From a checkpoint of a small transformer trained on Wikipedia: 4 heads of 32.
MLP neurons of a small language model. Each row is named by its layer, matrix (gate and up: input weights) and neuron, and shows model dimensions 0-127. Each number is 128 + 32 x the weight over its row's rms, rounded and kept within 0 to 255. A neuron's up and down rows have the sign that makes its largest values positive.
Before each neuron's rows, "fires in" lists the words (lower case) most often at its 100 highest values on Wikipedia text that the model never trained on.

fires in: "that", "whether"
L2.gate136 [179 117 112 135 161 115 123 102 110 121 115  44 181 136 147  62 147 167 169 160 117  94 129 146 124 162 126 122  92  83 140 124 127 131 142 109  95  93 114 165 157 131 143 199 126 144  68 187 131 147 202 128  77 143 126 177 179 139 120  82 120 126  97  75 104 155 122 165 134 119 118 143 172 169 117 150 127 139  96  99 109 133  78 151 163  98 169 111  84  86  82  95 163 117 125 131 119 150 107 124 105 168 120  66 114 190 110  44  80  97  87 154  77 176 157 105  56 163 160 124 104  89 108 125 127 119  99 115]
L2.up136 [143 201 126  87 136  73 132  51 188 164 132 111 120 144  62 138 113 160 162  96 175 106 156 106 147 105  94 189  88 136 108 109 127 130 124  72 142 108 138 157 109  86 158 148 167 101 163 141  98 158 146 157  91 149 150 113 139 136 121 125 189 143 137 153 156 134 148 131 154 137  77 129 143 172 171  66 110 103 134  40 111 155 102 206 151 111 139 127 142  65 186  96 153 149 178 156 145 173 146  95  61 107 152  91 116 187  88  91 102 136 109  89 147  99 136 152  97 152 103 175 103 116 103 117 112 111 127  14]

fires in: "first", "the", "second", "s", "one"
L8.gate114 [170 181 178 102  94 106 184 113 145 113 127  98 115 168 125 145 171 153 113 109  72 119 159  85 127 108 143 149 132 108  66 114  62 117 146  89 118 106 187 104 130 147 170 158  75 154 163 147 193 159 129 118 115 162 168 108  95 111 134 156 110  57 161 108 132 177 203  82  95 128 107  95 105 136 106  94 173 143  86 116 137 155  54 131  67 165  93 117 147 124  53 161 142 103 120 130 144 123  62  84 155 108 111 127 156 123  79  86 102 144 113 101 146 142 120 171 102 119 132 142 136 110 132 118 152  88 101 157]
L8.up114 [117 132 169 144 164  95 120  83 148  81 154 152 108  95 200 161 162 157  83 142  86 140 173 110 139 142 188 148 103 137 117 123 129 113 171 107 119 135 147  81 103 146 168  84 153 158 163 162 151 120 134  87 118 159 115 111  97 128 203 112  96 126 150 129 110 149 220 155 157 126  92  57  91 136  87 137 154 125 117  83 164 130  63 138 124 116  92 121 137 125  70 115 175 161 165 130 140 169  78 143 103 137 109  97 164 115 141  89 137 158 111 167 122 141 208 113  54 177 138 137 134 172 205 131 137 122  86 148]

fires in: "with", "to", "for", "of", "led"
L6.gate501 [138 134 139 120 146  89 133 114 127 141 117 140 120 152 152 103  95  63 118 147 163 190 123  96 147 131 123 106 104 139  82 134 106  81 111 161 109 129  72 189 103 105  96 152 126  89 112 123 153 109 119 121  86 138  73 128  84 123 120 140  90 124  95 129 149 157 112 168 125 111  43 178 148 184  63 107  83  55 104 159 107  97 142 126 126 169 168 113 154 152 114  93 145 152 114 108  85 132 149 116 110 121  66 181 133 167 127 138 108 127 171 144 180 107 138 116 157 164 127 110 111 131 132 121 104 120 180 193]
L6.up501 [166  75  71  98 129 103 137 170  83 160 154 168 135 129 116  71 103  76  89 150 141 134  98  93 111 130 160 113 125 132 109 169 132 165 156 177  91 135 138 139 122 117 132 129 112 106 156 189 162 136 120  58 142  58  86 147  83 110 140 159  98 143 146 159 104 111 121 125 162 112 158 125 123  99 182 182 119  85 117 152 137 144 136 140 143 145 118  99 122 132 165 111  87 121 154 152  81 138  78 126  76 141 201 168 128  15 203 127  90  77  90 125  87 139  96 136  82 155 157  93  84 120 102 119 108 163 180 176]

fires in: "in", "of", "during", "from", "as", "for"
L8.gate480 [100 121 140 161 125 121 149 204  54 153 101 102 154 105  77 141 127 122 102  95 162 135 142  92 155 108 190 109 129  85 102 152 110 125 165 100 144  23 129 148 144 110  93 176 185  66 146 133 146 111  82 223  91 161 108 137 122 122 135 157 121 155 133 126  99 159 112  88 134 119  89  67 157 114 134 162 145  87 178 101 144  84 114 115 161  45 118 112 127 125 140 143 137 139  97 130  62 107  84 161 153 116 139 132 100 114 134 136 132 119  94 166 153 169 161 176 170 111 167 156 109 144  84 126 130 146 129  58]
L8.up480 [152  82 113 206  69 174 142 156 144 152 120 145 156 111  70 142 103 140 122 129 153  97 158 129 148 126  96 135 128 126 180 106 167  56 165 114  94 114  84  87 189 122 100 126 125 104 119 162 133 112 106 114 141 109  86 164 102 121 157 125 114 119 102 114 108 115 120  76 103 116  93 167 124  84 197 139 131  94 116 168 106 127 158 118 161 140 127 105 181 152 115 112 218 116 152  88 142  77 158 143 120 132  94 176 200 138  72 114 103 118 165 128 136 134 114  71 134 123 106  91 123 130 114  80 112 151 118 110]

fires in: "to", "may", "could", "on", "can", "1"
L5.gate431 [118 163 119  43 106 117  79 104 117 167 152  91 157 118 171 140 156 127 157 128 108 136 139 142 114  89 106 155 101 135 131 144 111 178 153 146 135 112 111 143  94  58 121 109 133 187 174 163 144  88 110 104 104 181 108 124  70 128 126 151 103 112 147  95  91 170 156 174  96  98 142 157 126 135 129 133  63 151 138 105  69 116 171  40 165 134 110 116 128 177 145 114 103 104 164 128 100 144 184 180 140 124 168 101  83 130 139 161 115 112 110 148 149 145  69 102 124 192  91 116  96 111  91 120 135 120 107 113]
L5.up431 [138 142  77  80  88 116 239 116 161 127  92 140 134  88 137 164 176 126 166  97 115 115 139 120  97 161 122 133 125 167 128 149  91 177 100 101 145  83 171 129 121 127  90 183 108 152  86 116 127 139 110 118 127  89  62 113 111  90 108 125 147 125 151 111 167  95 148 107 131 117 119 132 144  99 172 124 150 191 180  98 107  99  49 165 136 120  78 129 192  80 170  81 184 118 112 116 147 122 180 126 119  88 149  66 126 159 174 129  85 129 129  92 131 158 131 132 102 105 125 147 141 138  62 158 129 144 127 135]

fires in: "that"
L2.gate300 [141 145  92 109 103 103 160  87 133 115 123 111 123  88 114  62  94 135  97 143 113 146 137 194 130 115 118  62 103 104 104 105 142 119 157 143 171  99 112 140 104 137 139 129 197 142 149 170 128 110 162 155 115 134 117 179 136 126 114  70 127 130 188 123 133 144 123 120  80 152 103 167 200 151  91  65 103 149 131 160 123 107 180 114 115 154 110  84 107  74 135 140 122 170 123  91 140 140 109 164 167 124 120 105  90 151  99  92  48 152 129 136 159  96 131 113 129 191 104 196  93 115 169 128  68 112 157  85]
L2.up300 [174 172  40 131  54 122 141  47 146 131 141  83 118 108 133  91 186 117 107 139 181 151 156 101 144 190  88 144 123 111 137  97 181 124 119  91 156 198 108 127 131 142  98 178 104 130 135  95 141 110 114 199 106 161 139 133 142 127 164 187  99  97  87 149 143 148 168 168 116  88 165 147 116 114 109  84 169 112 166 145 150  95  70 182 145  96 120 110 127 126 141 125 127 172  92 107 176 144 184 172 138 123  89 136  69 130  76 117 118 136 150 155 122 106 179 123  80 102 122 173  96 128 101 140 136 175 108 147]

fires in: "that", "not", "believed", "this"
L8.gate209 [129 134 168 146  97 123 144  92 135 109 171 145  89 123  83  89 141 159  52 135  76 120 135 151 133 106 106  86 205 189 104  72 122 126 113 105 161 131 119 161  41 136 174 164  71 153  97 177  99 104 130 111 144 107  93 122 186 139 146 103 176  97 171 138 146 165 156 126  74 132 123 130 121  84 101 116 127 167 137 105  37  83 107 132 149 122 107 142 119 114 116 142 158 147 187 162 178 113 143 141 168 151 145  67 119 158 130  71 192 121 122 119 112 116 154 139 143 115 156 159 108 157 153 172  98 142  81  90]
L8.up209 [123 125 165 165 102 121 121 118 120 102 106 137 118 109 123 160 119 119 136 142 121 194 178 121 141 129 128 149 137 157 105  67  79 101 126 165 174 118 136 188 176 103 179 110 134 195 136  71 157 134 144  85 129  97 111 109 135 117 201 134 108  80  96 115 114 113 151 101 158 155 155  83 105 111  90 175 158 113  67 162 152 122 167 208 133 117  85 144 101  96  86 162 120  65 182 115 146 112 131 106 134  91  58 187 147 165 126 128 111  96 146 162 115 192 124 114 124 148 118 162 114 169 164 128  96 196 114 160]

fires in: "the", "s"
L11.gate52 [188 105 132 119 192  67 147 104 105 182  98  87 110  54 120 137 131 138 108 126 127 138 132 161  84 120 117 123 167 151 170 144 149 176 162 157 143 185 144 109 172 112 151 198 109 192 138 126 159 102 140 175 124 170 188 100  66 140  71 119 111  90 147 146 123  78 196 105 125 121 141 103 102 145 118  68 162 153 157 122 155 175  76 200 188  83  94  99 152 158 107 144 126 129  95 139 164 137 124 145 125 107 111 141 130 188  62 100 166 159 107 101  51 110 184 135 103 127 140 104 125 125 175 193  83 128 118 145]
L11.up52 [ 91 154 113 163 141 168 165 144 143  91 131 113 131 139 153 137  72 153 179 122 120 138  89 128  99 117 133 164 195 211 160 155  94 163 123  82 142 117 120 156 134 118 131 124 158 125 119 104 159  74 159 148  97 135  87 110 160 143 132 136  71  98  80 155 104 110 106 163  57 114 203  84 154 149 143 151 154 134 111 125 128 167 150 160 103 113 125  94 130 153 145 184  85  80  98 183 122 135 167 112 154  89 136  82 150 147 116 164 201 113 118 109 141 124 160 116 126 106 150  90 170 152 197 123 119  43 143 106]

fires in: "was", "apps", "became", "x", "as"
L5.gate212 [ 76 132  81 128 144 132 155 186 141 118 127  84 139 143 176 153 136 162 142  88 112  61 153  58 106 163 131 157 132 171  96 103 125 135 157 152 150 140 174  96 119 152 161 137 132 162 132 159 136  98  89  98 137 127  77  91 116 148 136 164 137 142 117  89 118 229  99  84 103 209 156 163 139 181 102 107 139 124 135 108 157 170 124 169 131 107 152 108 105  40 122 181 132  84  72  92 134 134 117  94 174 138  79 136 167 144 127 101 120 118 145 121 136  89  55  88  79  95 158 170 128  79 151 118 117 119 167 204]
L5.up212 [ 85 172 102 134 134 107 120 155 166  90  86 150 102 161 124 114 160 115 108  74 123 151 112  73  54 176 143  67  90 110 104  89 179  67 150  54  97 142  94  55  95 167 175 116 120 164 188 128 106 104 123  44 145  93 133  94 122 129  98 139 115 177  85  92 112 115 119 110 154 143 131 163 104 226 128 145 117  94 156 113 108 112 116 107 141 171 150 143  91 153 132 231 187 127  88 138 138 136 152 162 169 139  81 195 166 135 147 101 124 114 104 147  93 145 102 135 115 121 143 152 147 118 152 110 132  77 197  98]

fires in: "a", "well", "an"
L9.gate59 [135 115  81  67 146 168  65 206 120 106 131 114  88 149 135 149 131 154  88  89 100 156 136 158 143 134 127 163 137 137  72 126 109 104  60  88 141  73 157 146 143 140 189 139  93 152  58 138  94  98  96 123 139 118 152 199 141 129 115 128 117 117 139  57 140 146 145 155 128 124  87 126 142  96 129 134 144 113 120 164  33 158 128 151 110 117 123 131 107  98 131 137 179  56 188 141 162 133 175 163 156 131 102  88 161 157 128 152 142 129 123 144 113  88 138 198 118 116  59  85 150 129 150 135  93  73 151 163]
L9.up59 [ 51  86 125 104 173 183  80 108 145 119 167 126 135 132  44 181 153  81 124 166  98  79  63 145  83 183 138  76 119 151  99 104  91 121 165 117  81  93 103 197  98 151  99 146 151 108 174 165 143 126 101 157 106  99 129 110 121 130 135 194 103 170 146 171  94 176  72 140 151 142 132 111  92  92 130 132 150 124 120 136 108 116 148 129 126 177  87 153 135 106 162 175 143 125 131 144 123  97 113 160 134 120 181 103 130  88 170 168 141 161 165  98 154 127 122 143 115  57 135  91 171 130 171 134  61 186 151 163]

fires in: "x", "q", "qarabağ"
L2.gate158 [ 80 138 159 126 106  95  86 175 125 143 111 127 111 119 187  99 114 150 201 136 138 109 152 143  69 123 188 135 125 138 111 102  99 104 135 127 130 157  99 132 113 149 172 128 159 165 177 139 146 121  85 149 187 112 208 102  94 177 185 139 188 145  89 132  80 111 168 151  61  93 124 129  56 200  89 130 162 110 154  68 159 145 102 104 141 102 145 119 176 103 160  96 138 104  74 156 100 124 146  57 128  81 154 169 191 135 171 152 146 128 109 136  98 169 159 119 141 133 121 152 140  88 185 145 117 163 134 126]
L2.up158 [114 136 140 127 151 113 145  94 138 115 126 116  92 139 201 122 138 140  71 179 121 160 119 131  75 111 113 113 134 102  91  60 134 165  93 111 143 160  97 122 106  71 162 121 101 123 132  99 169 144 133 154 100  87 178  83 138 135  99 144  64 111 104 103  62 114 102 118  98 101 109 115 112 156 114 183 152  92 165 131 133 132  78 168 122 169 221 100 151  84 108  78 182 146 164 122 107 156 125  43 179 148 105 137 116 180 197 152 155 140 140  99 101 113 134 135 162 139 126 106 121  75 111  99 117 150 183 126]

fires in: "began", "continued", "started", "end", "continue"
L2.gate461 [158  56  94 132 187 139 133 147  96 113 116 169 149 114 152  95 140  45 117  84 140 147 180 141  67 111 214 103 171  90 171 152 113 192 175 141 197 121 170 111 119  67  96 149  91 104 163 145  93 150 165 143 161 126  81  88 179 148 102 193  77 109 147  84 148 139 118 135 184  80 126  81 104 117  91 108 189 137 122 111  78 114 143 124 118 112  97  86 123 135 130 115 111 143 118 132 173 137 134 159  87  89 154  97 169 133 182 142 160  89 134 144 124 106 141 110 149 130 114 135 165 143  80 148 166 170 177 106]
L2.up461 [164  66 124 117 143 213 186 165 116 104 122 129 176 126 136  70 103  42 160  91 161 179 116 116 108  75 150 143 151 117 128 145 127 119  98 135 192  98 170 164 131 124 117 135 113 104 116 168  94 140 149 153 146  67 121  70 119 156 100 149 143 130 181 131 105 152  99  89  56  71 167 131 174 170 100 100 122 177 132  94 161 153 142 142 119 174  92 138 171 119 113 100 119 128 139 184  95 125 154 185 131  93 139 140 115 137 136 128 112 154 167 112 196 129  80  98 163  87  94 148 166 142 149  76 105 101 110 114]

fires in: "one", "each", "a", "this", "every", "any"
L5.gate380 [139 106 159 137 117 128 143 148  90 150 134 120 105 105 196 107 100  74 139 155 164 115 101  77  73 132 129  88 108 170 137 125  97  96  86 122 122 120 121 145  84 104 125 117 182  80 156 152 163 165 140 111 126 138 166 148 100 110 116  97  68  84 156  79 198 139 183 111  76 146 120 107 186 136 138 114 175 144 103 159 116 125 137 187 116 132 125 140 194  75 118 131 165 107 121 113 132 165 178 159 159 168 118 120 168 107 113 125  79 135 131  72  75 177 109 136 104 129 166 106 106 136  88 210  99 111 178  83]
L5.up380 [178 129 117 156 112 139 128 148 162  73 176 163  82 162 127 113 139  91  93 166 170 131  94 130  99 165 155 130 125 203 153 194 148  95 133 147 135 149 124 179  43 165 181 124 100  93 131 113 113 133 129 137 214 100 144 102 146 148  90 173  95 115 168 135 119 132  89 191 132 137 151 133 115 178 136 133 159 136 145 190  96  67 159 139  95 106 102 109 176 119 136 110 133 198 136  91 145  97 138 127  95 152 131 153 148  60 127 145  91 210 123 132 161 186 144 166  59 101  88 115 150 154 153 102 108 118 177  62]

fires in: "the", "it", "following", "of", "next"
L5.gate334 [120 122  63 168 168 106 120  91 151 146 109 128 157 175 131 138  89 143 134 123 140 142 109  69 121 155 141 178  71 157 129 177  75  97 131 132  98 147 141 131 198 110 127 140  98 110 144 123  88 109 103 163 113  61 131  84  93 136  39 124 162 130  98 151  85 111 142 127 120 118 159 168 129 137 175 144 101  73 144 132 152 140 135 133 171  46  80  91 115 148  85 167 115 193 198 142 172 146  89 116 149 120 112 120 131 174  49 108 135 139  95  88 114 142 173 140 122  74 153 104  70 158 163  55 179 124 127 114]
L5.up334 [142 136 121 117 120 120 120 141 136 160 106 136 126 178 142  65 126 209  68 125 149 126 151 221 109  77 147 148 145 134 124 136 131  70  52 145 147 112 170 148  96 127 143 157 160 121 103 150 117 140 133  57 172 120 127 106  73  99 189  89  92  95 153 192 100 170 134 143 175 194 170 107 105 109 173  90 159 164 109 131  96 125 218 171  77 105 101 168 133 149  99 161 144  56 124 140 161 140 113 130 129  82 105  73 107 175 125 151  92 125 147  96  91 126 127  91 101 125 152 135 111 133 103  88 102 131 107 130]

fires in: "university", "college", "qarabağ", "study"
L2.gate236 [136 123  68 147  68 163 167 152  84  83 119  93 133  88 153 124 105 116 109 180 119 116 166 161 149  72 186 189 153 107 139 124 107 130  76 147 139 165 157 122 136 125 116 121 137 121 157  64 151 143 139 134 181 170 166 198  92  80 116 110 130 109  91 176 128 143 180 118 109 147  89 147  66 145  86 130  88  83 136 113 217 149 199 159 106 121 113  91 166 106 107 117 126 127 129  80 100 147 184 150 115  90 112 166 144 147 153 119 164 111  99 164 115 112 125 172 153 109  82 122 150 153 126 141  96 188 114  94]
L2.up236 [143 122 127 156  69 172 166 180 147  58 126 119 103  80 153 153  85 163 112 202 110 126 141 144 160  80 114 193 156 159 160 134 135 159  89 159 113 151  97 121 122 142 129 154 149 109 179  86 173 124 150  72 178 175 188 161 129  83 116  92 118 106  99 157 112 131 173 141 108 102 164 161 142 127  79  98  71  78  84 120 149 121 124 157 128 150  82 122 163 140  95  94 116 126 133  98 116 219 184 120  97 118 109 157 154 130 129 132 115 104 166 174 112 151 168 167 129 135 113 157 151 122 142  74 105 219 133 120]

fires in: "the", "his", "their", "its", "s", "my"
L9.gate151 [114 122 120 124 146 218 178 107 200  87 100 100 124 131 120 149  99 146 137 169 119  97 102 128 133 140 124 164 222 120  87 182 109 101 136 141  73 106 143 133  87 148 184 174  96 111 105 113 137  83 136 218 110  82 107 157  86  40 161 116 143 108  70 109 161  93 106 167 140  75 172 111 145 106 105  71 137 119 111 174 113  85 125 157 114 157  84 146 151 185 121 149 167 153 149  53 188 159 185 120 150  85 143 152 147 131 104  97 113 146 118 147  88 119 168 145 102 105 110 189 145 131  93 133  79  86 130 153]
L9.up151 [143 117  86 176 115 125 130 100 116 142 114 131 153 173 119 125  66  87 122 165 148 134 113 113 178  95 171  85 174 113 130 171  83 106 143 114 132 143 156 115 131  94 138 114 119 107  86 165 142 161 254 105  74  97 167 127 128 200 123 152 118  51 136 142 149 146 137 138 197 103 153 131 137 124 120 129 124 103 153 110 121 142 148 101  99 111 146 115 115  71  93 167 156 110 107 161 143 119 132 106 107 159 122 114 133 170  87 153 105 182 135 167 130  90 176 130 130 113 135  82 103 152 166 136  98 100 129 156]

fires in: "the", "first", "this", "that", "next", "amount"
L9.gate1 [123 181 144 138 177 113 179 175 228  82 131 157 130 156 133 102 146 243 119 139  97  88 173 106  90 139 119 132 164 188  98 114 127 126 143 105 159 149 123 143 111 173 173 116 121 148 204 187 108 150 127 103 149 156  83  51 126  92 157  79 158 102 166 102 117 121 164 109 145  94  95 167 147 111 123 107 162 100 142 103 153 155 124 116 168 126 122 119 133 177 115 127  99 119 133 180  97 181 151  99 165 133 136 175 126 103  64   5 148 125 159 123 137  95 161 174  87 138 112 151  61 120 158  93 104  78 104 155]
L9.up1 [136 126  91 135 116 140 152  84  77 107 166 161  90 152  87 100 112 152 101  94 114 102 103 137 147 175 179 209 163 145 159 128 168 122 128 123 144 116 177 152  79 153 184 116 119 113 143 129 109  71  94 157 120 144  65 147 113  96 128 160 111 124 147 107 142 113 213 223 122 152  97 136 129  54 111  62  84 105 108 108  89 130 135 126 127 126 164 168 182 169 142 156 147 116 163 115 142 153  87 163 137 142 124 153  85 133 123 172 152 129  80 146  61 150 127 131 161 132 111 193 157 123 138 111  93 132 112 120]

fires in: "president", "chairman", "secretary", "director", "governor", "national"
L5.gate267 [ 91 182  55 147 120 117  65 109 119 129  84  47 153 138 113 111 150  86 166  97  99 114 114  80 168 114 173 148 111 174 146 105 142 220 129 115 153 179 146 170 157  68 103 117 149 149  97 141 139 190 140 104 100 144 108 126 107 134  92 123 125 161 144 178 160 129 103  92 163 134 138 146 131 159 131 102 145 135  93 137 141 169 148  87 155 130 185 169 131 124 137 164 143 120 155 149 123 138 118 146  70 120 109 101  89 135 150 123 151 158  98 145 130 125 147 123  50 167 140 108  72 132  87 123 138  83 118 131]
L5.up267 [132 150  96 185 155 172 129 113 143  92 140  79 101 108  64 141  88 143  70 160 117  92 123 130 189 154 103 136 180 129  74 156 155 176 113 169 146 163 153 137 187 132  95 136 128 114 141 104 132 160  95 106 133 112 139 127 207 153  86 107 124  97 121 155 111 156 135 215  96 188 111  52 138 138 152 166 133  87 153 126  94 101 133 121 137 119 103 112 111 131 154 153  88 135 121  88 171 109 167 138 104 157 121 110 175  92 100 141  96 125 117 140 179  92 109 158 129 117  75  89 163 130 103  70 112 164 165  92]

fires in: "the", "a"
L11.gate449 [127 190 104 175  93  72  96 142 126 158 112 100 101 163 151 159  31 108  83 119 155 129 148 134 125 117 111 128  66 154 122 122 126 158 178 166 134 125 166 112  70 145  89 148 147 108 150 150  85 101 148 172 197 123 130 108  99 143 126 115 136 114 186  89 190 113 204 183 136 185 180 145 125 146 162 161 130 151 147 116 106 152 108 134 150 105 124 148  85 152 128 140 156 165 116 150 109 126 162 126 103 152  97 127 167 143 106 158 160 167 168 110 102 117 163 153  80 198 110 160 124 111  42 102 107 177 171 130]
L11.up449 [108 133 140 143 192 137 118 170 211 134 120 163  87 121 128  96 142  88 157 173 128 123 104 167 127 151 169 157  95 186 144 166 127 140 142 109 116 180 157 171 113  94 149 148 107 113 122 118 153  94 136  69  95  97  98 156 125 137 151 172 180 167  67 169 118 121 161 130 120 125 163 169 102 170 155 121 113 126 131  90  74 132 154 109 150 140 126 127  96 110 164 154  76 172  80 110 145 181 117  69 207  91  83 153 103 161 115 140 135 126  81 177 118  67 144 120 192 189 141 112  57 164 130 113 110 179 144 122]

fires in: "which", "that", "what"
L11.gate190 [132 158 112  89 160  86 129 115 107 100 171 142 116 125  71 128  68 140 146  84 124  69  84 116 177 128 128 106 107 157 164  89 126 117 150 114 117 142 147 171  99 135 129 134 160 146  95 169 115 111 179 128 152 110 145 136 111 144 100  77 172 136 196  79 150  74 110 113  78  96 143 145 160  82 128  76 115 171 127 101 121  99 135 133 178 114 156 116 209 171 169 178 175 159 109  92 132 112 149 102 143  80 126 158 167  63  71  44  66 189 158 188 113 110 183  99 133 112 118 132 110  89 113 101 139 115 134 112]
L11.up190 [144 149 201 164  93  26 136 105 189  80 143 104 113 167 142 127 148 136 118 134 157 134 123 130  91 123  76 116 163 113 119 131 124  87 137 130 221 149 102 161 135  93 170 198 115 193  72 142  93  70 143 136  70 163  87 111 138 114 115 130 100 140  73 192 178 121 141 147 115  93 154 178 169 137  78 152 167 104 155 124 128 128 123 122  86  93  83 140  96 100 137 124 121 156 120 110 168 144 162 144 186 181  99 147  76 172 168 120 175 107 137 190 126 100 102 105 120 122 112 164 166 186 123  99 143 128  83 142]

fires in: "x", "can", "sometimes", "may"
L3.gate475 [144 176  76 101 147 137 172 101 136 112 110 113  89  82 171  73 159 113 118 120 157 139 131 141  91 105 140  99 162 102 151 186 113 122 134 108 152 182  91 173  71 173 138 138  84 127 168 161 138 124 107 104 122 155 163 111 130 140 132 120 167  97 157 134  74 167 170 124  86  96 150 176  68 109  79 146 115  87 124 168 184 145 143  97 116 126 102 109 136  60 158  81  67 114 173 160  87 141 148 199 146 138 148 146  89 175 119 100  94 143 146 169 147 152 140 109 122 171 123 119  61  72 141  50 216 175 100 132]
L3.up475 [118 110 149 207 130  98 101 172 153 144 107  98 121 186  93 149 138 100  92 144 132  80  96 172 108 145  82 166  85 171 136 190 144 166 163  34 139 127 141 159 140 162 170 137 132 122 120 102 162 154 120 116  93 132 128  77  81 143 115 140  84 150 158 109  53 155 123 119  89  99 112 107 115 137  65 190 143  88 143 138 119 104 141 184 122 147 142 150 124 129  94 141 132 122 153 103 190  70 148 144 141  98  82 174 105 155 152  85 152 178 155  83 141 114 154 174 159  89 162 105 162 113  87 107 124 115 158 156]

fires in: "began", "signed", "opened", "made", "started"
L8.gate68 [112 127  83 113 160 175 197 189 112 133  86 134 101 124 121  86 174 142 136 153 105 128 139 116  59  62 114 144 175 163 107  96 149 110 188 135 146 114 156 117 129 111  71 142 137 110 134 167 113  80 149 124 174 104  66 119 104 135  81 126 182 152 178 133  65 157 128 109 159 175 127 125 119 106 137 101 114 144 130  89  79 146  86 127 150 185  66  92 160 110 130 164 138 152 123 132 136 126 159 127  81 125 102  91 179 111 119 215 147 171 101  75 131 115 119 127 105 133 190 103 141 121 186 131 103 127 175  99]
L8.up68 [105  82 121 155  82 105 115 109 111 134 140 127 152 129 117 103 167 117 155 116 112 140  56 113 137  97  89 183 135 172  73 117 157  92 123 164 138 158 154 120 150 115 105 100 116 150 160 196 141 160  83 134 143 159 185  89 115  87  96 138 174 119 100 164 125 144 178 106  97 153 186 116 131 154 204  87  84 121  97 135 142 155  90 171 111  71 104 147 154 124 183 121 129 134 124 142  95 118 170 203 143 127 114 170 149 142 179 130 118 102 178 111 117 107 165 105 107 119  94 122 192  92 131  43 170 132 158 126]

fires in: "with", "and", "against", "for", "in"
L5.gate150 [154 139 129  99 127 103 158  96  67 163 129  77 134 153 163  93 164 125 115 106 172 111 165 168 158 102 108 133 140  68  66  90 163 117 154 108 149 107  88 140 109 165  75 117 141 149 115 123  64 113 143 138 179 104 120 158  53 168  90 139  79 142 123 184  78 152 105  83 142  70 112 126 129 164 114 136  96 125 149 187  83 139  96 136 170 126 162  93 118 131 126  72 113 142  75 138  88 110 108 156 145  83 221 134 152 129 126 142  80  49 161 134 101 124 133 142  89  76 149 139 120  69 101 112 158 130 121 132]
L5.up150 [105 128 102 127 118 135 187  94 110  99 112 132 137 102 152 221 105 116 145  95 165 151 135 122 134  90 156  98  98 126 117 126 137  97 180 116 187 106 159 130 153 122  68 169  81 137 137 144 130 140  81 104 112 127 120 193  95 151 110 136 136  90 175 132 158  73 116 126 102  45  64 175 113 128 187  90 108  65 126 123  71 147 122 116 154 123 153 124 115  61 229 106 155  62 107 118  99 134 176 132 131 132 196 112 139 150 136 130 143 114 120 118 127 179 137 134 129 105  85 104 131 151 139 152 132  92  86 179]

fires in: "had", "which", "have", "who", "that"
L8.gate428 [138 158 118 117 131 137 173 129  88 210 135 144 123 137 120 102 133  78  67  90 123  94 128  81 142 164  72 133  88 138 135 107 102 136 139 151 160 122 174  92 113 131 100  75 132 140 100 119  98 137 129 181 154 107 123 162 117 151 108  76 157 142 100 127 167  83 183  77  86 137  95 156 130 171  86  46 154 123  81  53 113 150 167 173 107 161 105 115 119 153  83 104 144 127  98  51 126 181  95 161 153  90 118 121 139 135  92 102  93 162 114  90  92  64  84 151 118  77 148 137 138 146 156 116 146 156 111 117]
L8.up428 [144 107 104 151 146  93  87  99  94  95 184  96 153 153 103 112  95 146 119 123 166 134  62 130 140 107 117 147 146 136 120 135 137 196 125  64 201  87  98 148 143  97 122 129 186 137  98 147 105  82  72 108 128 164 152 129 125  71 132 140 141 178 151  86 147 149 113 144 123 149  76  75 140 166 114 126  65 134 147 166 119 176 101  93 137  80  74 138  40 159 115  63 126 136 143 106 115 125  78 132 115 191 138 109 174 119 135 180 151 121 145 120 171 113 145 175  50 118 164 116 127 142 124 141 132 116 155 123]

fires in: "in", "to", "with", "under", "by", "result"
L6.gate136 [142  98 134 107 143 119 158 114 126 142 116  99 164 126 154 134  75  87 110 222 162 137 132 142  43 200 109 147  99  98  86 129 117 130 158 118 114 123 113 110 104 148 133 188 141  86 110 166 138  67 111 136 123 156 114 111 136  99 155 143 116 155 124 108 115 205  95  57  92 163  53  80 124  77 118 115 125 131 119 143 135 139 142 115 153 100 138 128 178 127  74 125 126 133 108 164 117  95 130 144  85 185 189  80 126 105 116 169 132 119 139 138 193  77 120 117 169 106 141 144 140 184 170 120  96 117  72  80]
L6.up136 [167 141 140 113 104  79 126 113 177 161 190 161 160 153 138  82 171 112 105 151 154 104 138 110 191 144  99 122 150  89 104 174 179 104 160 134 135  92  99 144 106 119 142 102 136  86 142 118 114  87  94 153  55  70 130 129 101 122 109 166  93 164 134 171 202 156 196 157 117 119 120 123 100 133 120 114 120 118 179 154 104 182 144 123  82 117  95 130 128 127 141 101 124  80 146 146 153 106 153 179  89 138 116 181 138  62 111 148 136 133 120 151 120 143  62 123 110  87 138 177 105 108  49 136 118 137 187 129]